Weights of a small GPT-style language model, trained from scratch on English Wikipedia.
Size: width 256, vocabulary 1120.
MLP neurons of a small language model. Each row is named by its layer, matrix (gate and up: input weights) and neuron, and shows model dimensions 64-191. Each number is 50 + 10 x the weight over its row's rms, rounded and kept within 0 to 99. A neuron's up and down rows have the sign that makes its largest values positive.
Before each neuron's rows, "fires in" lists the words (lower case) most often at its 100 highest values on Wikipedia text that the model never trained on; "fires on" lists the tokens most often at its 100 highest values on Wikipedia text that the model never trained on.

fires in: "of", "often"
fires on: " of"
L5.gate343:36 48 27 61 53 55 63 50 34 34 39 32 54 52 56 54 44 46 24 65 43 48 69 45 54 44 57 56 52 46 43 53 55 51 65 37 51 62 61 43 53 31 32 40 48 26 42 47 77 50 47 39 42 58 51 52 50 42 52 46 55 64 37 59 54 44 39 55 37 45 54 45 50 65 50 42 46 32 63 72 48 46 41 49 56 42 74 49 52 51 45 48 37 55 44 32 55 57 52 58 36 38 52 67 57 47 52 53 51 53 54 42 51 59 62 58 44 53 44 55 57 40 44 46 45 54 40 63
L5.up343:41 58 39 38 52 43 49 37 49 42 49 38 34 50 37 52 53 48 47 42 35 46 53 57 63 34 54 51 53 46 23 58 45 57 60 45 52 56 47 39 53 55 32 47 51 25 49 54 43 55 43 46 55 41 41 42 40 36 45 63 64 42 49 74 42 57 46 43 45 47 68 28 42 53 56 46 38 33 41 55 51 48 68 56 45 59 46 47 46 54 53 60 37 64 53 57 64 51 46 61 44 61 52 59 40 61 64 54 42 51 35 40 55 48 61 61 43 54 45 40 49 48 63 55 45 55 54 62

fires in: "who", "while", "just", "joined", "judge"
fires on: " wh", "j", " b", " s"
L2.gate384:35 44 56 39 40 55 50 48 39 40 68 28 42 52 68 51 38 52 50 61 41 30 50 39 59 54 39 72 52 54 47 48 52 33 61 51 43 45 49 32 57 50 40 59 66 64 68 34 55 51 64 43 44 47 57 52 65 47 57 57 25 46 61 65 49 42 67 60 57 45 54 45 49 40 56 54 50 46 33 63 37 63 57 60 39 37 42 53 55 39 40 36 47 42 63 48 56 41 37 48 38 61 53 57 48 48 49 53 64 51 57 31 60 56 66 39 67 69 70 47 56 47 52 45 40 73 50 54
L2.up384:41 51 54 32 35 48 53 50 47 63 49 59 60 44 57 52 45 58 57 43 38 49 42 33 65 37 54 57 46 34 35 53 48 44 39 49 57 51 52 32 52 58 34 42 51 77 54 52 52 48 68 46 54 51 53 30 64 17 50 49 50 41 64 67 53 34 43 55 72 35 51 68 63 42 45 45 31 39 67 49 44 64 59 48 35 41 60 52 53 37 46 45 52 31 41 65 54 55 37 60 59 61 63 75 59 51 50 55 51 50 50 28 46 50 59 51 50 51 51 42 49 51 55 53 42 50 34 40

fires in: "most", "many", "among", "much", "million", "amongst"
fires on: "ost", "y", "or", "ong", "ion", "ch"
L3.gate42:27 52 45 57 63 48 47 42 31 48 52 39 56 32 51 48 61 57 65 64 57 77 24 44 52 48 42 49 60 42 60 46 55 45 45 51 54 50 38 40 62 61 38 34 67 41 43 30 30 50 51 32 49 54 64 50 41 55 53 45 38 57 48 25 63 52 49 50 51 38 46 37 40 66 54 38 66 45 55 46 56 52 64 32 49 46 49 49 47 35 32 59 66 49 63 43 58 40 53 58 49 65 55 43 41 52 41 42 54 55 57 49 67 64 66 37 32 50 47 43 35 48 30 47 42 55 53 48
L3.up42:50 50 49 40 53 54 36 55 43 50 37 52 43 21 56 54 62 47 43 53 53 60 47 51 57 43 45 32 52 43 44 57 44 39 71 58 52 66 56 35 64 32 46 51 62 29 50 51 65 46 37 59 37 54 32 33 56 67 53 50 44 41 33 33 47 42 55 46 53 46 35 30 47 58 61 37 38 63 43 43 66 39 47 45 46 46 55 55 57 42 51 61 35 52 50 56 41 62 54 48 39 41 52 60 46 36 41 34 69 57 62 43 47 38 42 55 30 36 53 56 67 65 52 48 42 63 40 42

fires in: "record", "album", "production", "recorded", "problem", "records"
fires on: "b", "ord", "d"
L2.gate83:62 66 48 46 49 49 55 38 60 41 63 55 39 57 37 53 56 43 47 61 49 47 47 53 44 42 58 47 50 42 45 33 72 56 54 59 57 47 47 30 46 58 42 38 47 34 56 41 40 56 49 55 47 62 60 61 36 39 36 55 48 51 63 62 44 41 53 51 52 72 40 48 48 51 62 64 52 58 49 66 50 47 44 73 49 54 42 58 40 65 38 47 37 34 55 58 52 38 56 57 55 59 54 33 55 56 41 52 53 52 66 27 41 59 64 53 45 68 64 35 45 51 55 66 65 18 44 41
L2.up83:46 61 57 55 53 51 59 44 55 37 53 56 42 38 48 62 67 57 36 48 43 36 46 64 48 30 33 58 63 45 34 46 66 62 41 62 49 61 66 45 49 60 53 66 56 53 56 45 40 49 37 51 67 48 61 30 58 45 45 47 53 69 52 34 52 31 57 60 46 39 44 53 54 64 66 34 29 70 60 48 41 47 51 49 52 48 53 42 67 47 43 38 58 38 55 38 52 50 53 51 46 51 43 54 60 58 64 41 55 46 57 56 39 58 48 36 31 60 68 44 56 33 44 61 46 49 54 57

fires in: "like", "during", "across", "towards", "contains", "taking"
fires on: "ing", "e", "s", "ard"
L4.gate91:59 34 42 45 44 59 57 75 50 33 42 41 22 51 43 54 55 49 45 45 60 56 49 53 61 65 52 44 56 50 46 45 54 51 61 56 55 53 38 38 59 55 32 71 44 43 68 51 72 33 45 54 67 53 52 38 48 62 42 48 49 64 61 59 53 52 45 42 54 46 42 56 44 32 53 51 41 44 43 50 42 50 49 56 42 28 53 48 50 53 65 40 66 50 35 45 67 51 56 56 62 47 48 48 49 58 53 48 53 39 38 61 65 61 43 48 48 59 51 51 38 26 46 55 32 31 38 45
L4.up91:34 53 50 62 42 77 43 60 52 48 54 45 47 62 59 55 55 55 55 47 51 53 32 46 58 38 44 54 66 55 44 43 58 54 52 41 50 39 34 56 66 46 43 68 36 39 47 58 70 64 57 61 50 60 54 57 57 56 44 69 41 36 51 42 48 47 55 52 41 45 46 45 59 34 45 52 36 52 59 44 60 41 25 53 66 68 55 52 77 61 54 35 73 40 73 43 56 50 50 38 56 57 40 43 53 55 55 54 50 47 27 49 38 54 52 43 45 51 37 52 51 53 53 57 66 31 56 54

fires in: "and", "in", "to", "of"
fires on: " and", " in", " to", " of"
L11.gate188:51 41 52 55 46 35 59 59 61 72 45 44 55 62 42 48 36 54 45 50 74 57 49 34 66 40 52 45 48 49 71 48 40 23 57 72 69 34 53 54 52 51 43 57 51 60 73 58 47 45 38 51 51 54 52 55 62 61 56 43 37 59 75 56 45 47 39 55 65 66 42 62 55 48 76 53 50 48 56 53 44 37 36 46 43 50 62 67 53 58 53 65 59 60 57 66 52 56 49 56 39 51 38 50 40 46 51 59 51 30 40 53 55 41 51 53 36 29 34 47 60 37 52 47 54 44 48 62
L11.up188:54 35 56 45 56 53 37 59 59 76 76 45 50 57 47 67 61 57 50 19 54 46 31 32 50 41 53 62 76 44 46 46 39 46 55 46 39 51 56 44 46 34 65 54 55 46 68 54 31 61 40 47 50 53 46 41 48 51 64 49 37 51 67 47 28 66 41 47 75 58 48 59 57 55 38 52 57 26 62 46 44 34 55 24 43 43 54 66 64 57 48 49 52 31 56 54 61 52 59 45 50 41 46 38 57 48 50 42 44 38 57 56 44 48 28 52 49 50 65 58 52 42 47 53 35 54 45 54

fires in: "during", "until", "above", "across", "towards", "near"
fires on: "ing", "il", "s", "ard", "e", "er"
L5.gate401:45 49 44 64 40 70 46 42 55 43 44 55 27 60 51 43 49 51 50 72 62 44 44 37 54 52 43 36 35 63 73 58 68 56 35 58 37 52 36 49 48 56 52 51 39 47 70 47 58 31 52 45 48 46 34 29 44 49 58 53 45 57 57 49 42 50 60 40 61 50 57 63 42 65 45 49 50 41 53 59 56 57 46 55 22 46 65 58 55 46 56 46 67 74 42 47 54 46 52 62 50 50 77 61 54 52 52 47 61 46 53 57 53 53 47 32 45 49 48 60 54 35 47 39 51 33 34 45
L5.up401:59 73 42 66 36 63 58 49 46 45 57 61 51 67 43 42 29 56 47 45 48 55 42 48 37 46 42 75 51 36 53 70 68 47 65 60 60 47 48 41 66 51 45 58 39 62 64 48 44 44 53 55 55 52 36 64 50 58 34 51 55 49 54 64 65 43 57 47 58 38 62 52 53 54 37 50 47 55 50 51 72 59 27 61 32 48 50 48 68 73 53 49 55 57 49 38 56 49 64 40 62 46 41 58 45 50 69 48 52 54 56 76 44 56 50 44 45 48 49 47 60 40 42 53 55 53 49 51

fires in: "in", "including"
fires on: " in", " In", " ad"
L9.gate67:59 38 50 35 62 45 42 38 52 56 48 43 39 47 50 40 64 65 48 47 49 49 39 48 56 65 56 53 70 45 38 53 28 50 63 39 44 64 35 54 48 26 41 44 48 59 55 50 57 42 54 42 59 40 35 41 40 50 57 70 39 50 47 55 48 54 56 58 45 63 67 65 55 39 56 73 44 32 30 38 59 47 54 38 57 51 50 53 48 62 38 44 39 44 65 29 56 38 37 58 58 66 38 72 51 48 50 54 48 48 36 46 60 44 44 40 63 58 63 59 50 52 45 43 69 55 43 62
L9.up67:52 59 66 40 60 45 42 71 65 37 41 53 59 58 53 51 61 57 68 50 60 42 32 52 50 34 59 43 71 65 36 58 47 53 46 69 40 67 35 33 45 59 55 45 55 39 50 49 62 46 57 39 51 54 62 56 62 45 38 51 40 69 43 67 42 38 54 63 51 60 41 62 39 47 61 45 53 43 65 54 58 49 46 53 53 60 61 53 63 41 55 45 39 49 56 43 51 50 34 42 69 64 49 48 58 58 70 54 52 53 55 57 38 64 42 46 42 61 46 65 62 48 49 48 60 44 42 57

fires in: "early", "november", "july", "marine", "personal", "january"
fires on: "ly", "ember", "al", "ine", "ary", "all"
L3.gate418:50 40 48 62 64 64 54 39 36 31 54 59 53 36 64 62 62 45 48 47 61 68 47 55 42 50 34 57 52 62 58 62 47 51 46 55 57 53 45 43 39 34 45 42 64 38 54 47 41 59 53 49 30 50 52 40 48 53 58 45 72 36 44 45 70 44 56 43 62 61 56 74 53 56 61 47 60 43 40 37 51 34 43 54 63 46 56 55 66 45 47 53 39 57 62 41 37 54 61 45 54 42 61 51 48 58 43 68 61 53 33 29 43 45 52 63 42 61 55 62 52 78 65 51 60 46 64 58
L3.up418:45 47 64 48 57 50 56 41 27 64 47 48 31 41 52 63 54 47 60 61 50 62 46 38 47 51 39 75 34 55 32 48 52 45 46 43 61 54 33 37 61 55 41 51 46 44 44 48 44 50 50 36 50 53 47 56 49 48 49 47 56 54 64 41 58 46 47 64 58 52 38 55 51 42 52 72 68 55 53 66 40 46 44 31 39 41 37 32 46 44 48 43 57 46 44 40 35 40 46 51 52 55 54 49 64 48 57 47 45 48 38 34 56 60 76 59 42 36 74 58 45 51 58 53 75 55 70 58

fires in: "the", "this"
fires on: "The", "is", "he", " The"
L2.gate226:51 43 47 49 60 55 68 59 70 47 49 55 53 36 50 61 64 46 46 56 39 64 53 33 42 37 53 36 50 54 51 42 32 40 70 50 47 56 46 37 50 61 42 55 49 48 47 56 59 59 47 68 53 44 48 59 48 59 36 48 42 38 44 39 53 39 48 49 49 53 59 42 38 55 53 39 61 27 34 61 52 30 61 54 40 41 38 61 33 50 18 46 42 64 60 42 56 55 54 45 54 51 34 44 54 48 55 52 59 55 53 51 50 37 40 59 49 59 57 63 57 64 48 46 38 46 42 67
L2.up226:42 36 62 38 51 50 45 54 55 47 41 63 64 53 45 48 54 37 59 55 62 40 42 53 44 33 51 49 62 51 49 50 43 52 49 59 53 45 42 36 56 41 54 64 68 57 28 50 37 46 62 50 74 48 62 63 59 51 55 50 55 47 48 31 38 49 40 53 46 56 48 43 33 60 32 32 50 67 54 62 60 35 50 51 43 42 58 41 41 51 09 36 24 57 42 46 50 58 74 45 43 47 50 54 53 52 53 75 28 49 62 39 64 39 46 48 25 71 52 34 46 50 53 51 49 51 40 47

fires in: "music", "business", "russian", "museum", "musical"
fires on: "us", "k"
L4.gate8:60 53 54 23 51 46 48 57 26 52 52 45 66 60 52 53 61 42 60 47 52 46 46 37 35 55 50 36 58 34 55 64 37 50 67 57 40 37 62 58 53 47 37 47 62 29 80 50 55 42 51 64 55 45 39 35 28 45 34 53 59 36 45 56 31 47 50 61 48 38 39 65 47 39 62 63 55 44 50 43 36 54 43 43 43 52 54 43 38 54 42 39 44 62 49 56 46 46 59 56 50 51 50 50 37 51 46 62 53 33 39 51 46 58 54 43 58 51 47 54 63 55 47 51 68 53 47 62
L4.up8:56 58 59 56 50 45 58 42 54 43 50 43 67 58 61 62 45 39 46 45 38 55 60 60 40 76 41 61 43 48 58 32 39 37 48 56 53 49 59 56 31 51 60 39 69 55 46 61 29 38 44 49 50 70 42 43 52 56 46 71 47 45 47 60 52 55 45 39 62 57 59 31 32 39 42 47 47 36 50 56 42 36 52 63 44 44 52 41 56 56 55 41 54 33 52 56 71 55 41 37 52 50 51 54 41 47 57 58 35 57 46 56 57 59 57 41 46 55 61 60 59 42 48 50 47 50 70 55

fires in: "early", "august", "september", "december", "november", "february"
fires on: "ember", "ly", "ust", "ary", "ber"
L3.gate41:58 44 56 33 35 46 39 37 49 37 37 38 79 59 61 53 40 42 45 56 53 64 61 48 40 63 36 47 46 53 48 46 54 49 58 46 47 43 34 29 51 49 35 42 54 58 68 55 34 44 53 50 37 55 78 53 49 63 41 51 50 48 41 51 67 47 42 52 62 48 46 58 44 50 49 64 66 52 61 40 64 59 69 43 50 36 70 58 49 66 37 55 49 23 58 51 49 45 52 48 44 43 44 45 53 58 36 43 63 53 57 39 47 44 65 62 41 50 53 42 40 60 46 79 64 32 74 42
L3.up41:50 54 75 24 49 39 51 51 47 55 63 44 48 54 44 53 47 55 55 46 68 49 51 32 51 46 41 58 39 74 57 57 56 37 68 48 50 46 21 37 49 53 46 48 51 58 49 36 36 52 48 52 30 50 61 62 55 55 53 56 51 37 37 37 57 56 49 53 41 41 62 50 48 63 38 70 65 44 60 50 58 67 57 34 37 37 44 61 44 53 54 43 54 33 43 46 39 32 57 55 34 39 52 56 45 48 30 38 64 52 48 59 45 56 45 62 61 43 44 40 44 46 38 60 49 34 57 67

fires in: "of", "through", "did", "throughout"
fires on: "r", " of", "id", "iv", "le", "ow"
L4.gate196:49 57 47 57 48 51 65 58 45 67 55 59 43 32 63 52 50 45 43 53 48 42 63 34 60 52 43 61 51 54 49 56 58 57 49 30 36 46 74 55 72 45 49 45 45 57 59 60 50 54 51 58 51 52 61 48 50 39 50 60 56 55 48 43 34 59 49 35 41 42 60 63 52 44 31 55 61 39 41 75 58 48 48 54 40 50 46 41 46 56 51 50 42 50 51 61 64 59 42 55 35 49 67 57 83 58 54 44 71 36 60 37 47 44 58 54 31 62 60 64 48 60 49 48 35 55 47 45
L4.up196:53 68 57 50 57 49 44 59 41 60 54 37 44 36 44 53 62 35 31 62 39 51 50 30 81 47 54 36 38 49 55 45 52 56 53 40 51 51 45 55 54 59 44 45 27 60 54 46 50 63 50 67 53 43 51 43 51 49 53 74 51 45 61 62 49 56 41 47 37 32 48 55 50 43 51 48 45 55 38 69 60 50 53 58 54 46 59 55 57 65 51 41 39 41 17 66 57 46 56 56 63 43 65 69 59 30 63 50 42 43 58 30 50 46 58 31 44 44 49 50 48 54 33 55 55 51 45 40

fires in: "and"
fires on: " and"
L8.gate230:43 56 59 54 60 37 40 62 69 59 62 47 45 54 70 57 50 67 54 49 57 52 52 27 52 59 51 50 67 41 59 49 45 32 40 43 52 60 61 52 47 50 41 40 59 64 31 49 38 46 65 50 52 58 50 35 46 56 51 34 40 46 65 55 46 53 48 57 72 57 41 61 49 50 52 46 43 55 60 50 61 50 44 34 63 40 55 72 54 62 36 54 54 48 60 54 59 46 39 56 45 50 46 52 66 62 49 65 65 45 30 63 54 66 36 51 46 43 42 76 64 29 66 51 53 55 62 52
L8.up230:28 36 59 53 55 41 26 43 46 52 63 47 75 37 63 43 40 69 51 29 35 54 29 57 59 55 56 62 51 55 48 42 55 52 52 55 44 47 69 56 50 59 59 44 50 51 73 33 50 59 45 41 39 54 65 55 51 45 45 39 50 50 40 38 48 34 69 47 72 32 49 55 52 41 52 43 38 61 64 34 56 34 35 41 40 61 56 49 58 41 26 46 53 48 48 59 46 50 52 65 50 58 45 58 60 52 49 54 54 53 32 44 33 51 30 36 66 72 41 49 37 53 40 65 41 53 52 53

fires in: "many", "several", "some", "other", "all", "most"
fires on: "al", "y", "ome", "ther", "0", "l"
L8.gate206:34 46 68 67 51 55 48 48 52 50 38 51 38 74 53 54 57 60 64 53 43 59 30 65 47 47 42 52 47 61 64 35 51 41 55 47 47 37 60 44 49 46 49 44 44 53 60 47 31 31 41 67 61 55 45 37 38 59 52 47 57 63 58 44 55 45 56 47 55 45 42 54 44 73 44 61 53 45 52 63 60 50 42 44 41 57 56 41 44 57 32 70 51 46 49 54 46 49 39 38 51 62 56 42 57 49 46 54 48 55 53 47 26 62 61 58 46 60 49 50 64 43 68 46 69 48 28 51
L8.up206:37 58 51 58 45 53 49 39 41 38 46 63 53 62 54 60 57 48 39 51 34 51 37 53 62 54 57 49 49 44 54 67 45 65 44 51 45 60 47 51 49 40 53 48 46 63 35 50 63 58 49 52 42 48 62 42 33 36 42 54 44 47 54 48 81 58 76 42 55 42 50 56 63 53 53 28 46 58 57 57 56 55 55 51 39 48 29 14 29 69 37 62 47 45 58 43 46 38 54 42 38 43 60 65 54 54 51 59 41 52 43 36 38 47 54 54 39 48 43 42 66 50 50 38 36 48 42 47

fires in: "of", "win", "and", "won", "point"
fires on: "in", " of", " and", "on"
L4.gate40:46 37 52 45 51 58 49 61 51 63 51 55 52 68 48 61 52 71 51 53 46 39 52 61 62 49 49 35 49 44 63 52 45 38 69 40 59 38 56 39 56 42 33 50 39 61 45 44 41 53 59 58 45 51 51 44 47 56 44 47 41 55 47 39 42 66 52 34 43 58 68 55 52 61 40 63 57 44 52 60 49 61 53 56 44 59 63 56 53 63 42 51 53 50 36 52 62 43 35 50 49 41 28 49 48 44 84 45 45 34 13 52 41 58 24 45 41 63 34 69 54 45 60 43 58 58 51 38
L4.up40:40 39 66 47 51 45 53 48 35 73 43 63 40 52 49 46 68 65 24 60 43 39 58 56 69 54 54 38 36 48 52 53 25 61 55 39 48 51 67 58 56 37 66 70 51 57 57 64 62 56 46 53 42 51 65 54 42 50 57 40 51 46 40 50 47 66 51 70 36 43 72 65 60 46 49 59 51 37 51 46 66 58 52 46 39 48 60 56 58 56 38 67 60 63 43 41 63 51 39 49 46 49 39 57 52 60 57 48 49 45 47 38 41 51 36 47 49 68 45 60 56 45 49 34 44 55 58 39

fires in: "some", "many", "most", "between", "any", "october"
fires on: "ome", "y", " N", "ost", "w", "e"
L9.gate511:60 42 58 49 55 46 68 51 54 41 48 52 68 46 72 65 56 61 59 56 44 48 50 39 49 49 54 56 49 71 61 55 37 30 60 51 54 50 59 42 39 43 22 50 37 51 46 57 57 53 48 59 39 58 43 51 41 58 45 69 56 45 50 52 47 60 41 55 44 52 47 46 69 44 57 60 61 39 34 32 49 57 36 49 32 44 54 38 45 38 51 59 47 57 54 60 56 55 47 37 63 55 45 36 50 37 34 52 59 56 47 49 38 34 32 63 40 37 53 23 58 48 57 34 38 50 40 51
L9.up511:33 58 39 63 35 55 51 34 37 70 57 68 53 50 47 65 52 54 34 45 48 55 33 56 58 39 55 54 33 50 53 45 61 32 55 62 56 48 53 36 57 45 57 66 42 39 49 64 48 73 66 41 43 39 68 56 47 34 56 49 38 48 41 25 56 46 54 48 56 60 52 48 56 50 38 50 61 47 31 56 52 38 60 52 48 74 62 44 58 56 34 51 51 61 53 59 50 38 49 45 32 50 41 47 58 41 39 58 44 63 50 37 35 41 49 50 44 69 50 46 39 42 41 43 44 63 58 56

fires in: "the", "with", "from", "by", "of", "in"
fires on: " the", " with", " from", " by", " of", " in"
L11.gate503:46 44 38 46 63 49 60 54 50 60 53 49 33 44 51 57 63 50 56 35 43 43 52 44 57 41 42 42 52 45 44 44 34 56 47 47 54 45 58 49 22 41 41 55 35 50 61 43 48 48 53 54 43 40 52 48 35 48 42 47 59 67 49 30 49 37 66 54 56 61 67 50 48 55 50 55 44 38 68 40 61 49 37 65 48 37 45 46 44 66 64 51 49 37 55 36 57 39 46 32 51 59 46 48 52 53 41 37 31 28 63 30 44 45 42 79 55 58 46 55 59 50 48 37 60 38 49 48
L11.up503:42 61 64 40 54 58 55 56 32 64 56 35 68 28 30 54 49 46 55 49 51 50 41 69 51 48 60 59 42 41 58 40 57 59 55 50 54 56 58 57 48 39 59 41 48 56 46 45 32 61 37 41 42 37 44 43 56 38 27 37 50 47 54 55 41 36 59 56 72 48 51 54 32 46 43 53 58 55 46 64 65 46 56 53 53 41 55 40 37 68 37 49 46 35 70 58 56 46 65 41 59 26 53 57 38 46 53 41 36 21 63 48 49 62 53 57 37 56 63 32 57 52 43 49 36 53 61 39

fires in: "and", "children"
fires on: " and", "c", "d", "at", " g", "ur"
L10.gate22:30 32 67 48 55 53 52 39 68 42 49 46 43 57 43 73 56 44 66 37 39 61 72 53 57 44 56 46 40 36 55 41 63 35 30 36 54 45 55 54 45 48 48 42 58 58 66 44 58 45 60 49 50 56 32 46 55 51 38 46 55 48 54 62 39 46 57 40 68 44 58 42 51 36 71 59 52 50 79 54 50 57 31 39 44 48 51 53 61 49 53 55 65 46 58 62 53 34 58 54 57 49 27 46 46 56 48 58 55 28 53 50 59 60 32 49 65 43 49 76 63 46 52 68 45 49 44 49
L10.up22:37 52 51 54 58 41 30 78 51 42 34 62 47 38 77 46 57 57 51 40 60 44 55 56 59 44 38 53 56 47 52 55 49 48 79 62 75 40 55 46 57 37 45 58 50 38 40 40 41 40 71 47 70 47 47 44 47 55 58 63 49 58 45 56 39 43 43 49 52 64 57 50 45 44 41 57 46 55 61 55 62 62 60 30 52 58 59 44 58 59 62 32 52 53 50 46 53 56 39 45 54 66 61 61 51 67 51 44 43 53 61 54 63 38 36 47 58 45 54 41 35 48 55 70 50 47 52 49

fires in: "the", "of", "these"
fires on: " the", " of", " The"
L11.gate423:59 27 37 49 58 47 59 46 71 67 53 39 65 41 56 69 59 53 52 38 43 53 46 52 44 41 36 40 61 48 51 41 45 26 60 55 37 50 43 57 48 59 46 63 43 67 47 63 46 52 52 51 65 42 68 57 57 56 50 49 26 48 42 53 62 40 70 57 52 43 56 45 57 49 64 47 66 46 58 51 46 42 54 46 41 33 57 69 36 47 46 54 48 59 57 45 41 53 58 52 54 48 61 45 64 55 67 37 37 32 58 56 49 60 46 77 54 73 71 50 61 40 46 49 70 45 44 60
L11.up423:44 53 47 60 45 38 45 35 57 57 26 59 63 62 44 44 37 45 62 28 43 71 34 36 56 47 56 49 49 62 52 34 36 45 66 57 53 51 43 62 57 30 46 67 57 48 39 51 56 50 28 50 56 47 50 37 37 43 49 55 43 44 46 51 50 54 46 45 59 53 50 50 43 63 66 59 54 50 38 53 55 39 50 41 55 37 28 50 53 56 36 71 43 55 67 48 43 24 52 52 57 53 45 55 53 70 50 50 39 42 52 31 33 56 50 39 40 62 56 68 51 52 48 47 55 39 34 57

fires in: "record", "records", "order", "recorded", "attended"
fires on: "ord", "end", "it", "ap", "ar"
L2.gate171:58 41 35 57 57 43 52 51 42 55 51 54 39 59 46 46 53 41 28 42 44 34 45 44 64 64 56 55 32 46 44 45 45 48 36 57 49 48 47 27 49 45 59 48 37 32 52 42 34 63 54 49 55 66 65 67 53 43 43 31 61 57 57 46 49 59 56 50 59 54 38 74 46 55 39 48 58 56 47 38 46 37 46 51 55 52 59 58 53 54 47 49 30 43 52 55 63 57 61 55 50 47 42 51 60 50 40 56 52 51 70 53 47 43 54 43 47 57 65 31 42 50 51 52 71 33 34 55
L2.up171:55 60 46 55 61 49 50 39 50 46 53 57 62 72 68 56 46 51 48 38 56 40 64 53 50 70 55 75 46 56 39 37 48 61 45 58 36 38 46 36 46 46 46 60 49 47 46 40 48 52 29 49 54 46 67 59 51 55 55 49 51 54 55 58 41 61 54 50 60 45 42 67 47 55 36 56 39 39 58 49 65 50 53 47 41 50 48 65 59 35 48 35 43 47 56 49 41 63 41 39 66 46 57 45 58 60 50 43 48 22 43 47 37 56 31 39 57 69 63 55 42 46 44 60 22 54 65 38

fires in: "of", "in"
fires on: " of", " in"
L8.gate124:46 52 58 61 61 47 53 38 63 72 66 60 37 61 48 64 55 51 49 34 50 54 50 46 54 21 62 33 64 56 58 75 46 42 44 46 41 53 46 45 44 47 38 45 40 47 47 46 62 48 52 57 40 49 49 55 33 47 39 52 68 46 58 44 56 53 49 36 60 43 72 59 43 45 31 66 44 37 35 57 41 37 47 20 31 47 33 46 30 41 54 44 54 36 55 58 57 60 48 52 50 63 58 67 54 63 49 51 34 60 49 64 43 50 45 50 46 49 52 62 45 44 43 39 75 42 49 61
L8.up124:43 56 44 56 69 52 54 44 63 56 41 68 44 60 43 41 64 50 49 46 66 40 56 35 42 47 60 50 46 71 56 49 48 49 50 43 42 35 39 60 61 54 50 42 38 52 30 49 55 53 41 55 53 59 32 49 64 44 53 51 36 56 34 64 51 55 52 60 65 43 58 45 58 29 38 53 73 32 45 40 59 54 43 51 51 63 84 44 49 56 48 59 20 51 49 57 60 50 46 50 50 56 41 45 38 66 42 48 43 43 66 35 35 59 49 54 40 52 44 53 43 40 47 34 51 50 57 44

fires in: "who", "located", "while", "went", "being"
fires on: " wh", "ing", "ated", "ent", "ant", "id"
L3.gate441:38 39 53 49 62 40 68 56 47 51 54 37 56 55 53 42 56 53 67 53 42 48 42 60 58 52 60 56 66 45 58 75 46 41 38 43 58 42 48 39 61 51 45 72 50 44 61 35 54 52 69 42 39 58 36 56 32 55 34 47 53 56 58 80 42 49 55 55 49 34 53 42 42 36 54 61 52 44 51 53 45 50 47 57 49 36 65 52 47 45 47 63 57 37 64 76 47 50 60 59 34 51 57 56 61 29 52 56 59 42 34 56 56 42 44 59 50 54 48 40 57 59 54 52 45 48 43 62
L3.up441:29 49 50 30 60 56 52 41 53 49 53 45 33 64 48 58 39 48 68 45 46 58 22 38 34 26 51 47 56 49 46 58 41 51 63 54 54 52 46 52 38 56 46 57 56 76 47 43 39 50 42 52 46 47 47 43 43 43 54 55 57 59 54 58 44 49 59 73 65 53 70 57 32 47 39 53 56 64 57 61 51 61 52 56 66 51 53 56 46 64 47 55 62 56 71 70 47 52 71 44 50 52 77 47 33 42 53 50 57 61 50 49 42 46 38 58 67 39 51 42 54 67 64 29 42 56 37 62